Weights of a small transformer language model.
Training: a variant of Adam for these matrices, 517M tokens.
MLP neurons of a small language model. Each row is named by its layer, matrix (down: output weights) and neuron, and shows model dimensions 32-159. Each number is 200 + 30 x the weight over its row's rms, rounded and kept within 0 to 999.
A block is one neuron, or neurons of one layer that tend to fire together. Before each block is what it responds to, as a language model described it from the Wikipedia text at the highest values.

Responds to: Sentence-opening time phrases
L7.down491,216,197,162,184,252,243,177,178,181,233,184,236,198,196,190,194,239,231,198,215,219,225,192,180,243,259,223,197,245,186,206,251,239,208,180,223,209,169,168,208,183,196,218,219,217,182,183,154,254,195,205,227,232,197,211,220,203,220,174,160,216,215,162,253,198,150,216,183,154,224,212,228,208,197,166,145,198,223,164,209,216,211,223,222,189,216,230,189,213,206,148,176,283,283,210,220,193,175,187,246,189,190,215,169,160,181,189,187,236,222,187,173,184,210,193,185,171,217,193,231,138,138,135,160,188,193,176,171

Responds to: Sentence-initial adverbial boundary
L9.down374,216,180,212,166,200,162,175,189,208,236,197,152,182,194,182,232,181,225,185,226,240,195,173,190,195,245,174,240,194,168,184,150,136,190,153,159,193,169,210,215,192,156,217,171,207,209,164,196,244,163,203,209,249,195,205,188,216,214,178,151,236,256,198,218,217,208,166,207,213,191,256,199,184,212,162,148,183,223,266,219,138,219,164,204,159,223,210,147,194,241,184,210,248,225,178,188,173,195,177,198,173,169,131,207,157,220,172,188,226,261,178,216,227,194,111,271,196,245,193,198,204,197,226,145,143,214,203,189
L9.down473,217,236,175,162,267,202,198,171,224,194,236,214,210,164,187,196,157,216,175,193,204,142,207,134,220,150,184,202,207,235,220,188,206,208,157,236,195,188,187,152,211,242,212,200,240,211,230,210,170,183,208,205,228,228,204,131,183,199,228,247,165,256,166,250,163,236,221,173,230,171,157,177,224,171,189,100,224,232,213,212,188,179,179,244,234,234,218,112,206,198,155,197,240,199,173,182,248,202,220,191,176,242,187,228,210,196,260,223,217,218,175,205,165,243,178,281,183,180,241,174,233,187,236,154,163,167,161,167
L9.down810,231,186,221,244,193,129,229,217,209,231,218,205,173,214,155,215,243,165,219,210,198,205,170,182,234,186,163,258,194,175,151,208,220,189,253,198,215,196,187,224,178,193,188,243,239,195,187,198,256,157,189,168,245,169,193,188,256,198,164,155,155,196,186,230,174,154,258,119,187,198,244,223,207,218,151,273,202,176,235,150,141,211,178,202,182,224,167,157,186,177,186,190,209,190,190,198,184,164,198,173,177,162,185,261,199,197,191,200,236,258,201,236,199,187,194,192,248,258,183,208,209,208,264,195,191,227,199,219
L9.down874,202,214,209,240,182,175,215,243,232,158,194,134,200,207,191,227,198,235,200,236,224,255,201,160,166,177,190,234,214,233,191,229,218,175,215,189,170,189,183,181,231,240,168,194,170,195,207,178,255,224,192,213,209,190,213,189,176,218,183,190,181,243,227,213,164,182,233,207,208,192,191,148,219,253,179,214,226,176,221,181,184,188,234,166,231,213,197,200,237,220,194,167,227,232,210,180,212,205,185,128,186,147,163,238,221,197,183,192,228,167,126,151,172,144,159,236,169,212,194,195,194,177,165,179,212,237,217,186

Responds to: Heading-closing equals signs
L3.down223,190,237,229,173,210,216,200,215,211,184,211,210,182,235,167,208,227,163,211,233,209,201,282,202,193,224,183,244,174,196,238,140,181,99,148,239,185,240,220,200,167,171,225,146,227,172,170,200,209,197,183,126,179,192,195,154,207,194,208,177,243,197,141,169,250,255,205,163,210,204,169,183,178,180,168,197,182,196,229,195,207,229,187,179,192,95,210,162,170,171,219,207,257,207,212,199,205,236,224,244,186,191,188,122,166,234,212,243,204,176,176,169,278,245,194,184,173,225,183,245,231,237,192,205,210,202,185,173
L3.down379,169,185,229,197,211,195,209,224,150,115,219,201,142,203,209,174,200,163,200,215,178,160,206,196,192,173,239,230,222,176,203,165,180,203,205,198,181,282,195,185,219,202,187,220,229,275,166,181,223,186,199,216,184,190,226,209,223,203,210,204,254,185,178,215,221,230,187,168,210,224,197,234,223,187,218,191,153,198,190,182,149,168,198,218,162,190,134,225,220,193,158,130,249,206,149,223,206,209,211,254,160,191,149,213,134,156,292,212,214,226,158,194,217,208,288,178,198,200,230,136,230,169,183,209,202,192,134,260
L3.down703,197,178,193,213,182,169,238,189,196,230,234,209,189,243,212,241,220,172,186,187,213,216,149,144,202,268,201,215,183,165,205,186,180,186,207,177,156,197,210,164,164,226,205,204,184,166,248,147,179,168,215,166,263,196,218,209,222,143,176,190,206,231,244,191,226,152,244,229,183,202,241,273,131,191,172,152,223,169,276,161,197,158,218,175,205,205,220,211,136,237,223,206,258,265,227,204,235,221,223,206,226,161,193,219,178,176,211,211,183,182,236,186,265,127,215,239,220,244,174,198,143,249,239,186,199,207,186,206
L3.down859,187,162,177,183,221,233,211,216,235,186,200,181,178,213,204,257,208,225,227,136,208,235,193,193,155,241,222,147,174,222,213,230,165,186,192,181,169,209,177,173,183,190,157,227,244,251,167,215,168,276,189,130,209,242,196,174,139,178,170,224,196,230,227,188,201,186,155,222,150,204,199,170,220,226,173,140,195,221,171,220,221,197,217,241,169,261,144,276,225,224,202,203,234,151,173,158,191,122,244,241,202,170,271,222,174,183,154,211,209,195,208,179,212,146,211,197,220,130,222,171,249,205,173,202,181,236,187,220

Responds to: Organization nouns and name pieces
L3.down100,168,240,200,162,188,216,196,173,247,188,232,191,214,201,147,191,253,199,259,210,207,236,194,193,202,185,178,144,185,191,186,283,219,134,217,167,283,253,189,208,165,240,159,260,195,216,223,193,147,206,194,209,170,246,184,187,232,205,194,204,185,190,267,235,213,184,209,187,149,235,167,166,233,188,209,249,214,201,214,261,229,251,229,184,209,169,186,207,186,138,149,211,192,216,231,169,188,163,164,183,229,197,208,175,186,186,268,196,237,208,181,193,207,233,181,187,198,213,207,196,217,168,204,187,181,210,242,212
L3.down245,177,243,207,176,175,231,231,218,151,228,184,190,220,191,241,224,178,242,198,193,174,210,191,198,119,198,179,200,171,148,222,176,187,213,225,169,216,200,193,176,165,156,215,180,196,250,213,189,191,177,172,142,184,158,225,176,178,227,209,171,182,189,213,235,224,131,133,201,206,152,156,275,157,167,202,226,203,242,196,190,160,225,222,185,241,165,233,209,200,225,201,253,190,159,181,206,203,175,208,225,173,200,183,163,256,254,186,146,206,231,243,160,205,209,195,182,244,174,202,162,235,191,172,201,227,219,237,248
L3.down261,205,230,198,128,232,174,182,187,133,199,167,189,170,220,196,168,207,250,173,250,213,271,162,224,175,231,216,206,191,201,239,178,214,204,226,228,287,236,218,186,173,183,164,238,123,174,153,231,202,213,186,175,162,165,222,224,227,206,195,185,234,157,174,212,198,220,172,163,222,242,204,177,226,202,205,251,234,154,239,225,226,183,146,178,212,262,178,242,188,185,178,159,192,239,185,175,144,184,205,163,213,200,181,158,216,193,194,206,180,183,253,140,152,204,195,202,213,201,168,143,213,177,227,151,204,261,159,161
L3.down1017,204,158,177,234,196,198,217,185,136,231,213,209,213,168,205,148,198,196,185,167,259,168,169,197,225,213,194,244,233,172,243,180,169,201,216,154,182,202,179,212,236,201,213,141,161,191,194,202,195,230,224,182,150,194,224,146,169,251,236,190,224,169,208,211,193,140,135,221,169,172,208,243,168,179,194,116,258,212,203,170,198,208,266,254,194,129,237,209,206,164,203,241,232,165,216,187,192,202,178,211,206,209,211,201,199,190,164,233,205,232,177,169,231,263,146,195,234,204,197,212,248,235,163,211,206,196,218,176

Responds to: Work-type nouns before titles
L9.down162,226,210,191,184,213,200,202,207,218,211,164,224,186,198,184,181,183,194,265,204,226,218,152,215,248,200,227,215,215,210,177,174,222,182,191,215,199,201,163,228,202,170,246,228,233,207,186,243,150,207,217,226,194,194,174,191,240,271,175,220,190,146,251,207,184,225,215,104,188,200,227,219,211,150,192,222,214,250,185,175,175,235,184,250,164,232,228,178,182,217,242,182,212,148,216,180,139,186,174,248,210,195,278,171,179,205,224,244,208,197,241,185,203,212,193,204,174,161,171,193,217,170,160,174,219,170,159,191
L9.down178,171,241,220,166,239,155,150,190,187,170,221,170,187,211,159,216,222,189,228,199,236,256,208,258,221,230,198,167,217,236,244,197,182,237,195,193,179,235,177,191,185,194,172,246,138,214,157,239,187,207,175,180,264,172,229,195,197,202,177,163,182,162,232,182,189,202,192,231,215,214,204,241,178,171,231,262,224,194,209,197,222,189,230,216,214,206,214,207,169,232,231,147,170,174,208,212,206,214,174,220,187,272,157,184,189,208,181,158,198,215,228,197,223,203,201,207,224,179,222,186,227,199,201,180,158,201,196,186
L9.down559,214,228,248,206,206,230,256,223,227,202,182,214,184,209,153,259,219,153,185,228,198,220,198,209,176,211,180,207,179,244,260,189,178,197,205,206,178,171,174,187,188,151,225,225,224,167,190,192,166,231,175,237,184,189,204,195,232,171,166,164,227,213,152,157,219,178,170,170,177,182,199,232,197,267,219,263,210,205,230,213,168,217,193,225,161,185,174,256,160,181,165,199,187,196,159,151,201,178,203,198,206,176,175,174,141,239,175,232,221,196,226,162,171,199,209,210,178,169,214,187,225,243,218,236,123,210,197,201
L9.down647,228,183,169,195,201,213,194,184,184,218,200,215,266,226,222,214,208,164,193,146,212,167,186,200,207,248,243,116,162,256,196,172,159,206,224,196,216,216,182,216,177,203,196,206,193,206,188,250,168,218,222,279,198,203,204,232,194,223,202,261,237,196,169,163,236,172,187,206,218,208,240,156,249,172,203,147,188,198,189,179,235,171,199,198,214,184,154,221,245,223,142,188,226,227,157,183,173,168,194,221,162,252,207,152,203,162,203,220,244,137,231,240,236,157,175,179,234,156,218,180,211,271,198,158,213,205,209,183

Responds to: Mid-word name fragments
L3.down201,198,260,175,179,217,200,244,124,183,171,210,218,200,149,176,163,218,202,152,200,198,177,145,244,141,197,265,143,227,181,210,217,206,182,196,233,202,135,195,173,207,227,183,130,263,209,218,221,239,207,173,220,158,194,201,179,169,232,240,226,201,180,212,209,242,212,247,197,201,190,166,194,209,213,203,231,173,214,204,132,218,250,197,169,209,160,199,258,233,206,205,151,180,210,173,160,202,278,226,242,202,171,232,236,198,222,202,222,207,189,183,189,204,181,161,201,199,220,167,231,165,175,142,202,224,167,220,225
L3.down736,214,265,232,171,163,215,207,218,185,237,205,163,248,171,168,199,192,248,167,201,188,205,216,169,190,148,225,188,131,134,171,204,196,237,217,200,193,179,218,158,165,176,212,213,257,219,186,167,228,213,210,179,161,160,202,167,238,194,176,206,233,218,176,243,220,164,244,170,222,236,169,185,234,208,258,237,225,213,223,182,201,271,230,193,261,231,202,217,215,206,270,202,188,188,180,203,175,207,157,187,178,176,238,203,212,207,250,210,223,181,178,194,159,249,225,132,186,192,215,228,170,179,201,176,217,178,202,225
L3.down1006,222,198,157,226,258,195,173,199,169,187,156,175,202,195,165,207,197,175,204,201,210,196,193,216,193,197,207,233,198,172,189,182,206,179,177,225,169,158,195,217,171,172,190,222,218,170,208,222,135,252,223,205,266,197,174,238,233,249,211,265,160,213,241,217,175,201,273,216,208,148,206,177,243,147,189,152,168,189,220,162,222,178,186,183,179,210,237,155,195,132,187,174,247,180,201,212,155,190,262,169,206,203,180,211,205,215,286,211,245,175,245,201,175,172,233,241,186,235,232,239,207,185,209,212,203,161,176,237
L3.down1098,241,156,201,241,185,197,246,170,207,267,186,209,231,208,207,200,244,255,193,218,234,247,162,162,193,202,236,172,223,151,177,221,151,217,187,234,186,188,180,171,189,130,202,279,194,209,176,224,154,227,185,230,190,233,228,213,187,218,180,239,172,220,212,150,138,210,199,174,181,192,214,216,218,175,185,182,188,183,192,256,206,204,183,146,202,201,173,178,191,216,189,230,213,181,150,197,148,193,149,261,203,223,211,178,165,188,222,206,199,208,172,155,241,211,189,235,209,197,179,163,162,198,191,192,158,210,182,199

Responds to: Wiki heading closing equals
L9.down11,181,183,219,191,253,184,181,168,177,176,208,227,142,226,233,241,231,164,193,205,255,264,203,215,155,231,182,266,191,166,195,196,249,191,207,171,172,226,159,242,252,269,198,252,229,125,202,209,177,216,178,196,178,201,199,205,187,187,183,190,172,194,216,239,183,211,228,173,181,173,222,216,207,151,143,295,208,207,140,134,186,189,209,166,193,154,159,241,204,225,170,192,130,219,190,194,158,201,165,175,163,207,243,198,229,207,211,236,176,213,152,161,221,234,165,219,235,254,187,227,174,200,182,157,212,210,231,234
L9.down128,192,169,180,216,168,129,222,185,173,214,214,180,225,185,231,244,170,240,197,150,228,230,254,206,190,176,219,207,173,218,160,194,199,190,200,213,209,239,252,160,214,175,188,208,216,175,146,190,214,213,156,188,201,170,124,169,158,212,210,207,244,200,256,141,177,215,210,178,221,176,229,221,154,198,226,337,207,201,224,198,128,182,239,220,195,150,198,207,221,221,222,274,197,215,258,217,218,190,112,172,187,182,221,213,208,166,241,200,188,189,225,246,265,172,187,168,163,247,204,187,246,230,212,173,174,203,231,137
L9.down918,223,230,200,219,193,158,183,219,163,206,231,196,169,207,220,185,212,136,191,228,224,302,204,156,189,207,256,177,201,197,166,217,191,176,201,179,263,196,226,195,147,234,193,184,229,226,187,219,177,181,213,191,195,196,149,236,176,211,226,201,192,166,223,229,177,230,233,206,182,208,205,204,256,224,230,263,197,199,176,223,216,185,212,223,248,243,212,159,203,232,249,186,231,220,179,271,209,179,154,181,201,149,227,191,223,206,96,208,182,219,218,183,223,180,160,164,219,210,197,219,178,245,215,179,177,181,147,208
L9.down973,216,158,170,140,211,241,186,188,203,186,201,166,221,215,228,152,251,227,205,216,205,208,173,202,141,207,197,195,193,178,171,178,186,189,252,214,244,189,190,196,183,212,210,200,251,200,191,133,263,212,185,207,220,205,211,222,154,183,178,167,185,184,198,192,180,177,206,153,207,221,249,155,201,211,216,321,172,176,217,239,184,168,181,214,235,206,187,175,215,217,210,115,217,189,178,205,186,191,249,198,65,146,220,168,151,227,169,207,197,230,177,218,234,214,178,171,183,217,213,253,210,196,184,176,160,191,235,172